config.yaml
n_head: 4
activation: "swiglu"
norm_place: "pre"
norm_eps: 1e-06
qk_norm: false
init: "uniform"
lr: 0.0136
beta1: 0.93
lr_head: 0.00638
batch_tokens: 131072
train_tokens: 900600000
steps: 6872
MLP neurons of a small language model. Each row is named by its layer, matrix (gate and up: input weights) and neuron, and shows model dimensions 240-367. Each number is 50 + 12 x the weight over its row's rms, rounded and kept within 0 to 99. A neuron's up and down rows have the sign that makes its largest values positive.
Before each neuron's rows, "fires on" lists the tokens most often at its 100 highest values on Wikipedia text that the model never trained on.

fires on: " |", "–", " Total"
L2.gate259:32 43 59 52 25 57 38 72 39 52 55 46 56 38 36 65 66 54 52 57 53 49 54 49 41 64 48 54 26 43 57 53 37 58 59 41 48 50 43 30 56 56 71 59 74 68 46 51 72 33 36 26 17 59 56 61 47 50 58 26 60 30 34 50 62 52 44 44 67 35 59 55 50 70 42 36 67 43 35 50 23 56 17 42 48 81 54 61 63 57 37 31 54 52 43 56 51 55 48 44 40 69 42 47 58 46 30 45 60 50 56 66 48 59 52 64 47 54 63 54 57 42 64 38 21 50 37 59
L2.up259:48 43 39 68 42 48 31 68 39 45 53 46 47 53 38 53 60 47 49 63 47 42 55 38 42 46 41 53 44 46 50 68 63 46 40 46 39 56 36 44 47 70 84 42 58 41 44 51 48 20 38 70 46 69 56 55 48 49 39 62 60 47 49 48 43 57 49 61 69 40 35 71 51 62 38 41 46 52 49 47 29 43 43 49 51 54 70 33 37 38 61 42 50 42 49 37 51 46 55 57 47 50 44 42 36 73 56 48 33 46 36 70 59 46 60 53 39 56 45 66 67 59 48 33 42 25 29 37

fires on: " de", " at", " On", " At", "On"
L2.gate452:58 40 43 65 57 29 42 23 27 48 61 59 54 53 44 39 69 35 62 46 42 38 69 48 42 49 52 69 53 55 51 60 33 43 50 53 54 64 50 38 33 51 48 34 51 46 33 60 64 40 48 57 43 39 37 67 60 66 65 68 36 41 55 37 78 45 40 60 30 57 43 75 47 61 34 46 36 54 34 53 38 48 52 76 65 52 59 51 68 30 32 31 48 49 51 77 57 55 51 40 27 39 36 51 38 66 43 64 55 31 57 36 50 39 23 32 34 60 38 44 40 57 40 34 74 37 62 59
L2.up452:65 51 40 41 37 32 37 28 52 47 75 54 48 52 53 41 44 44 48 78 49 34 46 41 43 54 57 55 66 48 65 62 36 31 46 44 39 48 43 32 39 54 61 42 56 33 66 63 79 32 58 56 40 40 64 54 67 60 63 53 49 53 46 44 44 41 59 48 40 69 29 61 29 58 45 59 40 43 33 56 40 54 36 69 70 47 48 40 58 42 48 44 60 71 66 78 38 42 21 35 24 57 41 52 39 43 51 52 58 33 54 43 48 33 37 54 48 44 29 67 48 30 46 28 49 33 40 47

fires on: ".", "–", "per"
L2.gate1730:46 57 74 46 66 60 41 39 40 43 39 51 49 42 48 36 64 33 64 38 82 58 61 49 54 52 65 53 54 39 50 54 52 62 70 30 54 50 39 26 56 52 68 51 27 62 44 54 54 49 48 73 56 62 55 41 65 53 59 32 52 51 51 48 61 80 35 45 38 63 60 51 47 53 31 37 47 58 56 44 60 37 41 41 58 61 42 48 42 69 39 51 50 41 52 54 56 64 38 69 43 37 56 50 61 44 43 72 53 28 41 59 57 53 65 63 53 45 48 47 30 41 33 74 43 39 48 63
L2.up1730:52 68 61 51 43 31 66 62 47 44 49 66 65 40 42 51 47 33 32 54 61 44 49 51 41 53 55 47 82 35 41 40 48 48 61 31 34 35 46 48 40 61 63 44 53 38 51 41 40 46 73 43 44 70 40 35 56 53 52 45 57 46 43 37 56 66 69 63 53 28 49 46 77 52 74 48 42 52 48 42 56 28 27 63 44 56 59 30 48 47 55 54 29 41 45 52 57 29 28 45 36 35 32 44 41 60 44 52 37 35 41 57 44 55 62 26 53 53 44 68 55 46 49 55 35 48 52 35

fires on: ",", " |", " and", " to", " in"
L7.gate1778:39 36 56 52 36 53 55 34 48 23 72 44 44 34 49 52 41 63 46 37 45 53 56 45 46 52 42 50 35 45 48 63 38 54 42 54 66 38 51 43 58 55 38 66 49 31 36 73 53 52 52 73 41 58 35 43 57 71 55 16 56 45 49 58 34 28 40 55 52 21 71 53 58 58 60 64 27 40 48 40 47 62 56 78 60 50 40 42 12 42 52 86 46 47 40 47 59 44 34 39 59 50 81 48 61 42 33 54 61 46 56 58 68 53 62 90 65 40 45 61 55 53 52 54 48 40 36 60
L7.up1778:57 45 64 62 48 54 43 45 45 50 38 56 51 35 53 63 49 39 39 66 36 67 60 40 70 37 45 43 46 42 60 73 48 53 51 52 42 47 45 72 74 67 40 55 56 64 44 67 42 38 66 57 37 34 36 54 57 52 58 69 49 56 49 54 26 49 43 55 65 47 70 35 66 41 38 59 45 56 59 45 38 61 34 57 77 43 60 37 47 48 39 37 64 39 50 52 51 54 35 42 71 36 48 42 36 45 44 23 44 59 59 55 36 50 57 68 40 41 48 75 58 54 46 60 51 40 56 61

fires on: "|", "\n\n", " |"
L2.gate379:69 48 60 40 68 55 47 53 36 40 25 65 48 51 64 46 22 30 49 37 60 73 50 53 58 28 24 43 39 66 39 52 39 56 35 53 46 49 43 68 47 50 69 36 45 64 46 54 41 41 67 33 47 39 31 33 43 43 51 51 29 47 42 58 44 38 56 63 49 57 45 40 29 32 63 60 26 42 46 58 57 53 68 47 89 54 55 42 49 40 48 52 29 61 50 36 52 06 53 70 66 46 53 59 50 44 53 12 49 47 65 60 49 42 64 46 34 55 49 61 45 48 87 35 48 71 36 51
L2.up379:73 52 67 50 74 54 57 84 72 54 45 61 54 60 48 72 61 57 54 49 63 52 36 48 39 56 44 59 51 54 49 35 72 49 65 51 65 57 53 81 39 73 50 53 58 54 63 55 48 36 41 33 69 41 49 41 63 20 60 73 33 56 42 47 58 68 58 49 62 63 61 47 52 41 22 62 61 33 33 55 50 43 47 73 57 64 59 45 50 46 38 45 60 44 53 38 41 35 53 60 55 52 50 52 35 45 31 44 31 47 65 30 29 46 53 26 33 51 68 44 44 55 33 52 46 64 28 76

fires on: ",", " of", " in", " to"
L7.gate1250:59 42 47 66 47 54 34 53 42 38 49 43 69 50 39 37 53 48 31 56 50 57 45 46 32 59 50 58 42 56 79 64 35 49 20 38 57 44 59 42 52 43 34 52 54 21 62 45 47 51 64 49 44 85 30 55 34 58 42 41 67 63 48 38 35 43 24 56 62 43 44 53 44 36 39 76 28 39 38 74 55 47 42 77 63 47 57 51 66 36 67 42 29 51 48 52 63 76 55 31 21 65 61 51 46 60 53 56 44 49 61 69 52 54 51 54 51 41 46 69 54 54 36 36 41 63 35 53
L7.up1250:65 48 41 52 30 40 44 25 40 56 56 48 49 54 48 68 54 61 45 52 63 28 57 48 29 45 54 29 53 56 51 17 59 50 35 24 60 48 55 49 70 73 68 49 41 45 45 59 48 39 21 70 52 48 43 67 61 48 65 47 51 47 73 40 40 53 52 67 71 43 57 53 70 37 42 52 21 47 59 51 59 57 36 65 46 44 45 38 52 39 36 30 40 47 54 44 59 42 29 38 69 54 63 56 59 50 61 61 48 40 43 38 31 52 70 35 40 40 39 52 49 65 43 44 44 39 28 69

fires on: "=", " |", "|"
L2.gate725:47 46 56 26 55 56 55 62 35 63 69 58 49 67 50 59 28 74 42 76 60 34 57 43 51 49 47 63 66 70 41 42 39 64 66 39 54 27 41 46 54 51 41 43 42 51 55 79 48 50 44 66 67 59 48 44 38 63 52 50 49 41 49 60 29 72 53 44 49 48 64 47 42 43 34 53 42 57 53 41 56 39 58 41 59 57 53 47 46 67 28 42 67 48 49 45 51 38 46 56 55 33 53 51 26 49 36 55 50 66 39 45 54 56 48 49 59 48 53 52 49 55 84 46 44 40 57 60
L2.up725:36 42 59 44 37 42 44 59 49 53 38 47 50 46 72 49 28 67 63 60 61 54 44 38 44 46 66 51 56 51 24 43 65 65 50 44 72 36 55 77 53 38 53 47 58 67 38 55 62 42 61 45 51 60 41 45 56 45 35 56 42 56 51 56 45 50 53 42 67 80 39 59 54 54 16 58 42 49 45 37 44 45 47 60 71 40 35 47 39 54 25 41 37 49 39 60 39 36 45 63 60 39 31 45 24 25 68 52 45 84 42 48 58 37 43 41 33 29 45 47 48 56 42 37 62 45 41 50

fires on: " 2", " 6", " pro", " 8", "2"
L7.gate466:62 61 66 50 33 70 46 48 59 60 48 52 53 34 54 49 62 43 58 46 38 84 63 50 54 39 34 40 71 35 54 47 79 76 42 66 61 39 59 45 65 47 57 45 64 50 20 42 60 46 39 40 49 50 51 49 78 44 61 65 35 45 65 43 70 46 42 36 35 54 36 39 38 70 52 57 47 41 61 58 55 58 55 43 67 43 44 57 50 34 46 53 48 55 66 42 45 28 52 50 75 60 51 45 46 55 55 52 54 29 40 32 44 41 49 42 68 45 55 51 76 48 49 54 68 33 62 62
L7.up466:55 34 51 58 54 43 41 62 56 46 52 60 41 57 51 54 56 67 57 44 63 56 47 50 50 29 17 45 59 67 54 53 30 43 76 31 52 48 52 77 64 69 40 51 60 38 41 50 51 42 37 56 48 43 60 42 53 32 64 45 47 63 54 44 28 53 38 49 36 31 51 55 54 65 64 58 43 59 50 42 36 63 58 38 44 58 57 63 28 42 47 67 40 69 43 54 23 24 43 49 62 57 48 69 54 56 60 67 54 54 41 45 49 31 40 40 50 33 71 63 51 53 52 68 20 29 56 39

fires on: " as", " to", " |", ",", ":", " and"
L7.gate374:48 46 69 49 40 54 41 51 65 40 57 55 53 58 38 52 43 40 46 39 63 40 71 68 56 41 57 55 46 65 68 51 24 38 55 40 64 36 57 52 58 60 73 67 64 52 56 59 46 29 60 38 54 57 50 60 31 58 67 44 63 53 38 59 52 40 46 58 52 44 49 66 57 59 50 62 31 34 46 63 47 33 44 58 53 53 39 62 57 61 45 19 40 69 71 52 21 40 70 49 53 34 52 60 46 71 33 34 80 48 44 66 45 65 59 49 43 53 52 34 71 33 56 70 46 56 47 59
L7.up374:47 52 41 64 30 54 58 52 35 44 48 48 55 52 61 27 37 52 32 60 53 36 41 80 37 33 35 43 32 50 72 65 26 27 48 51 54 53 30 71 52 62 46 52 47 41 49 52 39 40 38 63 63 51 71 52 45 59 62 47 67 38 70 63 21 47 41 61 72 19 43 45 46 49 62 63 81 33 54 49 70 53 26 54 61 56 28 56 54 35 43 65 49 56 75 43 49 53 58 27 36 29 18 76 66 62 49 52 39 56 69 47 43 39 41 39 51 47 53 39 36 60 48 58 36 43 58 49

fires on: " |", "|"
L2.gate1732:54 78 43 47 43 30 48 44 61 65 52 51 33 51 70 40 69 59 53 70 39 43 37 67 62 52 53 43 37 50 54 35 32 41 57 48 55 32 45 56 55 53 40 37 39 76 43 49 54 36 32 49 50 69 48 61 45 49 40 55 57 45 51 47 51 66 48 42 35 49 38 48 43 49 38 31 44 42 31 40 48 36 50 38 66 43 55 52 49 56 47 50 43 60 42 44 53 39 43 43 51 52 27 58 43 42 50 50 75 37 48 51 55 49 60 56 75 69 65 48 44 50 53 36 58 40 51 48
L2.up1732:46 49 50 44 58 46 44 53 58 65 69 62 59 55 54 60 55 57 45 52 37 45 39 47 57 38 49 49 63 54 53 23 37 56 65 30 54 54 28 57 67 44 34 64 55 49 34 52 48 30 25 31 55 62 72 66 43 34 53 55 52 51 58 36 54 70 64 43 47 50 51 66 46 62 45 37 68 35 28 53 55 44 49 44 52 36 43 43 53 67 50 65 44 56 49 62 48 39 39 40 53 46 17 70 28 30 40 46 75 39 47 54 46 55 63 60 72 59 71 48 47 47 45 37 62 33 40 54

fires on: " (", "-", "C", " M"
L7.gate1376:74 55 49 60 30 55 72 47 44 44 49 34 48 61 37 53 51 39 54 54 52 59 34 45 39 55 56 55 56 63 60 67 30 63 55 51 49 33 52 53 60 47 57 43 46 42 64 27 40 59 44 57 40 42 58 48 57 42 49 49 65 50 54 49 55 38 67 61 92 33 58 44 28 37 52 28 65 51 55 26 50 64 45 48 57 29 44 69 52 42 62 45 45 69 47 48 63 56 42 42 53 45 90 60 34 51 61 31 52 70 46 57 49 41 64 58 53 38 38 47 63 46 58 66 38 33 41 53
L7.up1376:68 56 62 53 80 42 70 56 60 65 47 83 51 44 31 37 54 62 33 61 53 50 56 54 70 57 85 47 44 38 48 48 40 43 55 59 41 35 42 50 50 63 40 41 53 57 59 65 60 72 60 50 39 35 55 56 54 49 20 67 32 75 35 52 40 61 59 44 44 61 52 42 59 79 52 53 35 40 82 25 17 44 63 44 42 57 60 57 45 52 70 33 54 42 53 39 62 47 46 51 48 70 42 70 34 56 48 37 56 55 40 48 57 50 39 56 66 64 51 46 47 62 71 62 45 75 35 42

fires on: "d", " Red", "es", "od", " night", " River"
L2.gate443:34 53 45 71 65 41 59 37 58 33 61 45 67 56 52 34 42 39 39 51 74 56 45 56 61 38 74 25 69 65 70 33 61 24 52 66 38 54 17 39 50 57 37 41 48 54 37 37 42 28 62 45 63 44 62 44 56 73 58 39 58 37 48 52 46 49 68 27 40 53 58 63 48 52 53 50 60 66 43 38 52 70 71 50 69 75 51 49 50 38 53 86 33 67 39 47 38 31 37 72 56 54 55 60 43 30 53 53 50 45 33 33 35 62 39 54 60 76 55 52 45 63 60 54 42 71 48 38
L2.up443:53 41 33 79 46 44 43 42 42 42 48 41 37 37 66 58 47 33 41 47 59 30 62 38 59 44 67 53 50 61 54 50 46 42 34 60 36 52 22 33 23 59 47 56 56 51 45 25 65 24 59 55 57 58 64 40 69 53 34 67 55 37 41 74 41 41 61 31 44 56 48 47 58 50 66 56 38 72 34 38 34 53 44 50 51 71 46 62 49 49 44 67 49 57 58 60 37 50 70 58 53 73 40 63 68 43 60 53 60 35 47 58 46 41 49 42 36 61 47 58 43 42 68 62 50 71 53 56

fires on: " |", " the", "|", " of"
L7.gate1554:68 45 73 69 43 50 54 69 30 67 53 41 43 40 56 54 55 59 46 59 64 61 33 67 31 38 56 42 36 51 56 66 57 76 44 40 47 35 55 45 30 28 57 57 54 35 38 58 52 40 54 43 52 57 57 56 56 41 47 50 52 27 53 41 62 49 51 55 60 57 56 35 44 65 55 46 44 57 24 55 81 42 61 30 22 37 27 48 33 36 48 51 66 44 50 52 55 42 38 57 56 45 52 37 62 58 62 49 26 65 62 52 37 63 61 26 55 51 33 66 51 39 21 68 57 58 47 75
L7.up1554:32 61 37 40 51 49 76 65 38 60 41 63 42 51 40 53 49 67 42 61 29 55 46 43 29 44 67 62 46 44 55 59 68 50 38 63 59 52 58 57 53 44 74 30 67 46 35 45 44 52 48 49 38 50 40 53 47 18 52 71 44 53 46 53 48 61 47 41 46 45 32 42 51 71 40 28 64 59 47 40 61 37 30 74 26 36 60 46 46 42 61 49 57 58 45 49 39 56 43 61 53 52 69 29 84 55 51 54 30 34 52 44 32 54 39 46 81 55 44 67 21 59 44 68 48 65 28 51

fires on: " |", "|", " o", " ste"
L7.gate1091:60 70 52 49 50 33 62 51 42 37 68 42 43 55 55 70 70 40 40 46 47 47 43 47 56 37 52 75 52 50 43 54 48 59 62 47 30 32 62 38 48 45 77 59 40 71 45 48 65 53 43 61 48 60 40 49 53 48 44 28 29 35 56 51 58 40 53 87 24 72 26 44 70 45 48 37 58 36 62 46 57 39 41 53 44 46 57 38 53 52 37 66 54 78 56 30 45 39 43 36 54 58 70 59 24 46 41 31 60 37 44 52 39 49 69 48 41 40 69 47 64 52 42 51 52 50 60 61
L7.up1091:46 36 58 39 46 30 40 60 63 63 57 41 48 60 58 59 24 66 30 56 46 63 28 34 38 54 47 44 44 59 51 54 79 41 42 25 62 69 42 73 38 47 52 44 63 46 49 57 52 36 57 47 50 55 56 36 47 50 40 63 30 68 35 58 66 51 43 23 67 47 51 62 26 47 35 52 38 46 58 36 50 43 27 52 52 51 62 36 37 33 31 51 58 45 69 51 45 36 47 59 41 37 21 56 48 34 67 53 68 48 76 62 54 43 58 50 47 63 65 54 68 74 27 55 72 25 53 76

fires on: " (", "C", "—"
L7.gate1717:54 46 68 68 37 45 48 57 46 85 65 47 36 64 49 53 43 56 42 38 31 61 56 69 40 43 43 57 47 69 45 49 50 46 52 43 55 79 41 50 46 51 49 44 61 38 62 44 52 32 35 51 62 56 32 40 43 28 64 54 57 53 59 64 41 48 50 56 48 43 63 50 39 47 49 38 44 53 62 61 41 56 42 45 52 48 46 43 69 28 55 41 63 46 55 50 37 48 46 38 58 30 62 46 31 37 48 58 59 40 38 72 40 39 36 55 63 65 66 42 79 46 54 72 44 51 41 67
L7.up1717:47 53 51 60 72 38 69 71 59 71 54 64 57 54 58 63 40 51 59 47 49 42 45 51 48 71 61 58 46 52 62 55 51 65 72 42 63 59 59 44 49 46 50 50 61 33 58 51 78 72 64 54 53 56 60 28 61 73 46 56 49 53 36 59 40 24 47 48 65 35 54 49 66 64 57 57 44 41 65 46 47 70 44 83 22 51 39 61 57 62 67 53 28 45 57 53 37 40 42 59 55 57 61 34 34 69 44 49 40 43 50 49 60 32 53 61 60 40 76 28 53 49 76 54 77 38 68 56

fires on: " |", " dis", ",", " .", ".", " ("
L7.gate827:51 61 77 62 37 53 66 45 64 33 67 61 34 61 40 22 55 61 51 34 58 35 57 74 55 68 42 52 40 60 31 46 44 47 45 48 32 79 55 75 32 44 73 34 51 36 70 53 45 66 47 51 72 36 47 45 50 51 43 41 20 46 65 17 61 62 60 67 46 73 54 53 58 66 53 43 46 61 39 36 55 32 58 47 50 70 52 60 57 36 67 48 74 44 47 39 24 45 37 44 36 51 31 42 67 33 42 36 23 25 69 47 43 36 62 58 33 29 43 52 50 65 20 64 41 55 52 50
L7.up827:58 45 46 47 75 37 41 34 44 38 44 25 41 50 45 33 32 45 27 34 63 28 80 56 32 40 50 67 34 54 13 56 47 57 46 48 40 65 32 57 51 65 61 51 47 54 55 37 59 90 58 36 63 56 64 60 61 48 48 46 46 34 60 57 40 65 31 52 40 45 50 55 49 63 41 69 42 37 55 45 56 47 66 32 50 57 19 51 56 46 53 47 41 58 62 67 43 60 54 61 69 37 76 48 59 37 43 48 54 47 50 44 41 30 43 41 60 55 42 35 47 52 39 59 46 47 41 59

fires on: " is", " the", " on", " km", " mi", "|"
L7.gate472:55 37 54 37 50 44 27 53 54 54 38 52 50 62 58 58 49 65 51 41 38 53 38 36 59 61 50 59 62 53 53 56 58 64 34 53 26 22 70 44 54 49 51 69 52 48 42 57 38 67 48 40 47 73 47 51 79 49 48 52 61 43 57 70 53 54 51 49 61 46 47 24 39 45 39 47 53 43 39 45 38 49 49 53 61 59 55 57 62 52 38 48 58 35 47 60 74 50 55 49 56 61 63 49 77 47 56 42 43 60 67 60 44 77 63 34 59 51 34 41 58 45 47 57 51 62 48 63
L7.up472:54 56 60 47 57 29 63 68 55 47 34 49 55 67 61 39 41 68 35 50 46 45 33 44 53 55 43 42 41 44 53 37 39 61 36 51 29 51 63 63 64 63 53 45 78 47 45 52 45 48 57 36 51 40 51 48 38 47 52 61 50 50 52 36 30 58 56 44 75 40 33 31 64 47 23 55 67 53 54 49 72 55 62 64 43 40 36 53 54 60 62 45 37 41 60 36 43 43 39 49 48 78 66 53 33 60 55 58 41 53 57 61 27 65 53 34 41 52 39 37 31 61 35 44 58 54 46 58

fires on: " most", "est", " best", " Most", " also", " Men"
L2.gate456:51 42 62 61 56 44 56 54 70 50 44 67 45 76 63 67 65 53 45 47 64 51 30 56 33 36 58 58 51 23 34 38 41 41 47 46 48 57 53 49 51 50 54 35 67 61 33 42 57 48 49 49 42 51 44 46 47 37 47 62 36 62 49 29 57 14 49 51 24 43 56 48 41 50 72 63 57 65 43 17 75 74 50 27 58 39 57 66 53 40 55 38 35 39 76 55 60 59 61 41 39 46 51 57 57 41 44 39 47 49 43 36 61 73 30 43 50 39 38 53 52 29 19 48 30 40 34 61
L2.up456:49 25 49 33 51 40 41 49 33 55 40 49 45 45 55 54 71 62 37 58 30 55 56 87 43 42 54 39 54 49 55 55 53 44 44 64 60 41 55 56 39 70 47 43 64 43 48 48 42 56 36 73 47 38 41 53 33 53 58 58 34 44 31 48 69 48 78 46 63 55 51 43 51 68 60 55 60 44 54 36 62 49 39 50 39 46 51 72 53 69 34 36 26 36 43 51 41 57 64 53 33 44 41 47 41 48 41 43 48 54 57 51 40 45 55 43 34 53 53 60 71 57 55 65 73 30 53 49

fires on: " United", " (", " host"
L7.gate1217:36 47 65 76 38 38 71 57 66 62 51 55 36 33 33 50 70 37 35 45 71 49 40 61 52 59 42 53 57 40 24 52 66 59 57 39 45 50 52 32 43 41 48 54 47 38 48 53 44 38 59 34 61 49 45 47 39 56 61 49 47 52 27 38 56 69 44 27 60 58 27 77 54 53 61 25 29 42 52 42 32 49 50 37 29 53 41 67 41 64 54 35 58 56 71 37 35 41 48 50 77 55 39 42 62 63 50 44 48 37 50 60 49 34 43 46 48 52 55 45 31 30 45 47 49 38 43 55
L7.up1217:42 33 82 59 64 39 40 42 61 30 39 47 30 58 23 46 72 57 59 62 57 29 31 46 70 44 44 55 39 62 40 45 36 56 61 40 32 38 37 69 40 54 64 39 47 13 42 44 55 65 50 57 49 38 67 44 61 60 58 61 31 64 55 52 55 52 47 44 61 36 33 67 36 52 33 42 23 55 21 56 33 54 54 51 53 43 43 63 52 32 57 38 47 74 38 27 32 53 54 78 60 47 36 58 55 39 69 42 50 47 39 31 44 35 63 60 75 50 52 59 32 38 26 42 45 45 49 52

fires on: " of", " for", " from", " in", " with", " to"
L7.gate1089:49 51 37 45 62 50 49 54 21 70 54 57 59 33 34 49 38 54 59 67 67 41 47 43 37 56 53 57 46 59 23 57 51 52 61 50 55 48 70 61 48 64 57 64 44 61 58 39 47 57 58 37 75 63 30 65 53 38 47 76 53 32 60 39 44 50 49 45 57 50 54 68 60 40 66 45 63 44 66 63 39 47 46 30 44 63 54 57 43 55 39 55 38 70 64 58 69 16 38 33 79 48 51 47 52 52 57 44 33 41 42 41 31 47 58 43 49 64 55 46 55 47 43 49 42 79 33 68
L7.up1089:74 75 50 52 76 43 62 64 39 55 42 41 48 34 35 59 38 61 47 56 52 31 54 42 49 57 32 31 49 63 45 60 50 36 54 55 60 43 66 48 53 63 40 58 33 86 54 67 42 40 63 45 44 50 59 45 41 35 39 68 49 61 36 63 50 36 34 46 50 37 32 32 56 47 56 46 64 44 60 47 74 32 67 39 54 48 31 52 41 52 49 50 54 57 66 58 61 48 16 44 66 56 55 42 50 49 54 70 37 59 58 54 55 66 63 28 60 54 49 42 47 72 64 37 47 60 39 52

fires on: "|", " in", ",", " of", " for", " and"
L7.gate40:50 48 51 49 42 40 53 53 38 54 76 46 73 58 54 36 55 52 25 45 57 53 29 26 27 58 42 69 53 36 43 07 40 28 58 62 51 33 74 54 31 48 63 53 50 62 55 60 53 52 37 48 69 53 46 78 62 32 40 70 76 63 62 49 45 51 46 57 53 74 50 48 63 63 40 40 54 60 69 62 45 51 58 24 33 70 32 60 26 49 47 39 47 63 37 49 37 32 75 49 42 39 42 51 51 36 41 46 59 66 53 56 52 42 54 51 18 54 48 64 41 59 43 65 45 33 38 42
L7.up40:60 43 47 54 60 58 49 60 62 49 26 51 34 32 60 62 28 63 63 35 62 69 51 34 54 54 66 49 45 50 35 29 50 54 53 38 43 47 54 50 40 46 58 68 31 39 53 56 26 61 68 49 54 47 75 51 59 36 57 59 67 52 44 44 61 52 64 64 55 39 37 31 52 66 48 49 45 45 60 45 65 48 52 29 48 45 38 43 77 64 56 53 50 63 60 61 52 42 35 35 33 45 49 36 53 40 35 44 39 49 68 58 40 35 41 34 30 60 32 47 47 55 49 36 58 19 35 53

fires on: " |", "|", ":", "/"
L7.gate415:79 61 48 62 42 67 45 48 53 58 66 56 48 62 56 29 44 52 48 69 60 61 51 62 58 57 42 57 58 62 51 40 55 35 51 73 52 51 48 52 53 59 53 52 63 55 42 59 48 24 61 29 65 37 42 41 31 35 49 57 70 32 30 45 43 55 22 45 70 58 38 59 42 70 49 39 59 49 17 50 34 52 43 30 45 52 48 66 52 56 35 44 58 57 86 36 61 61 60 62 50 44 38 36 61 42 42 52 39 72 47 58 57 48 60 76 62 60 42 50 54 57 63 60 48 47 67 66
L7.up415:58 45 64 57 34 52 43 64 45 56 58 58 47 55 69 66 64 38 45 57 62 55 30 36 39 28 31 55 49 42 63 50 62 27 52 65 63 32 51 60 33 56 47 37 53 57 57 59 45 30 46 59 43 38 53 64 58 33 56 51 67 51 60 35 26 42 49 30 55 34 66 61 43 51 40 51 59 45 43 57 57 71 54 46 68 59 55 40 75 28 45 46 42 42 41 32 38 64 43 33 49 62 48 39 41 61 47 37 48 66 72 53 55 47 72 63 45 57 45 40 14 62 52 55 40 50 49 40

fires on: " at", " At"
L7.gate812:62 50 60 49 60 41 67 68 13 61 66 42 57 56 41 66 58 38 62 61 35 31 41 43 34 33 72 41 32 45 49 45 45 36 45 51 51 57 31 47 37 39 61 43 60 32 41 53 42 56 50 51 48 40 35 55 73 51 58 41 65 75 64 45 70 50 37 50 35 45 45 35 50 58 49 47 45 43 27 58 39 64 36 59 58 41 44 44 59 64 42 48 39 62 34 50 70 57 46 59 44 53 63 49 58 61 59 41 61 31 48 52 33 54 58 49 53 60 64 51 67 60 28 50 41 44 78 61
L7.up812:35 45 52 54 16 59 59 57 56 55 46 52 39 56 28 45 45 44 59 71 46 49 49 56 52 75 74 27 25 47 34 52 42 62 56 39 75 45 63 27 32 50 47 48 67 48 54 71 56 50 54 32 55 64 77 53 61 52 37 52 48 41 47 60 52 49 44 47 24 26 30 66 30 60 41 45 49 43 36 47 55 58 55 63 43 47 60 60 36 36 38 44 44 52 44 56 39 49 53 22 64 66 53 48 48 42 53 52 42 35 62 33 38 51 32 61 51 43 54 51 44 55 54 62 45 43 41 57

fires on: " 0", " 2", " 4", " 3", " |", " 1"
L2.gate21:44 41 45 39 39 51 37 62 39 66 54 50 61 43 49 59 42 23 35 20 70 38 36 34 61 54 34 50 55 67 37 57 48 36 54 39 40 46 50 44 51 45 70 68 17 72 51 37 45 57 45 73 30 45 37 47 37 49 48 52 43 42 28 56 63 65 46 47 31 55 29 37 55 41 32 75 71 41 44 51 39 66 46 56 67 59 67 46 47 61 49 37 46 62 76 48 41 59 39 44 53 63 72 33 69 50 55 40 48 45 64 44 55 52 35 48 38 43 51 80 47 22 71 38 33 53 34 41
L2.up21:46 50 43 51 78 60 58 53 50 36 41 36 47 53 51 58 72 64 55 45 39 46 58 65 44 33 82 51 47 50 48 60 68 48 28 58 34 60 43 41 43 33 48 49 62 34 38 70 60 47 65 36 56 63 55 50 56 59 51 49 53 58 28 49 43 23 46 60 58 62 32 66 47 58 39 37 59 40 31 39 68 57 44 51 37 53 52 35 46 54 55 56 53 39 16 62 28 41 62 36 42 48 64 31 53 61 50 51 43 61 34 76 67 55 65 43 33 44 46 73 70 46 40 39 35 27 52 48

fires on: ",", " |", ";", " of", " and", " southern"
L7.gate358:42 61 58 58 50 49 55 60 41 43 55 76 60 44 46 53 31 47 48 53 53 21 50 49 33 68 44 59 65 45 54 49 42 35 44 57 55 48 42 47 73 47 36 47 71 49 44 48 50 28 38 46 51 44 23 52 43 63 54 48 39 51 47 35 18 45 37 48 56 48 37 42 74 41 18 36 45 52 54 47 41 99 17 44 54 50 39 48 54 57 68 41 45 49 62 44 61 35 47 30 41 34 65 46 62 38 44 70 53 47 43 47 47 30 64 72 39 47 51 71 54 57 48 65 45 50 42 59
L7.up358:66 57 47 62 53 56 47 40 49 40 54 75 57 43 43 66 42 47 47 59 54 35 35 52 33 48 38 41 62 44 55 73 55 30 44 62 47 59 32 54 66 57 34 49 63 59 61 52 50 51 47 55 44 53 35 39 27 54 39 55 53 58 50 34 22 42 41 32 56 50 65 50 67 46 47 41 33 57 43 45 44 74 27 40 51 58 64 46 57 79 64 46 45 50 66 37 43 25 30 45 30 47 58 60 46 43 36 54 50 61 38 62 45 36 42 72 58 52 50 75 66 45 48 74 64 69 78 74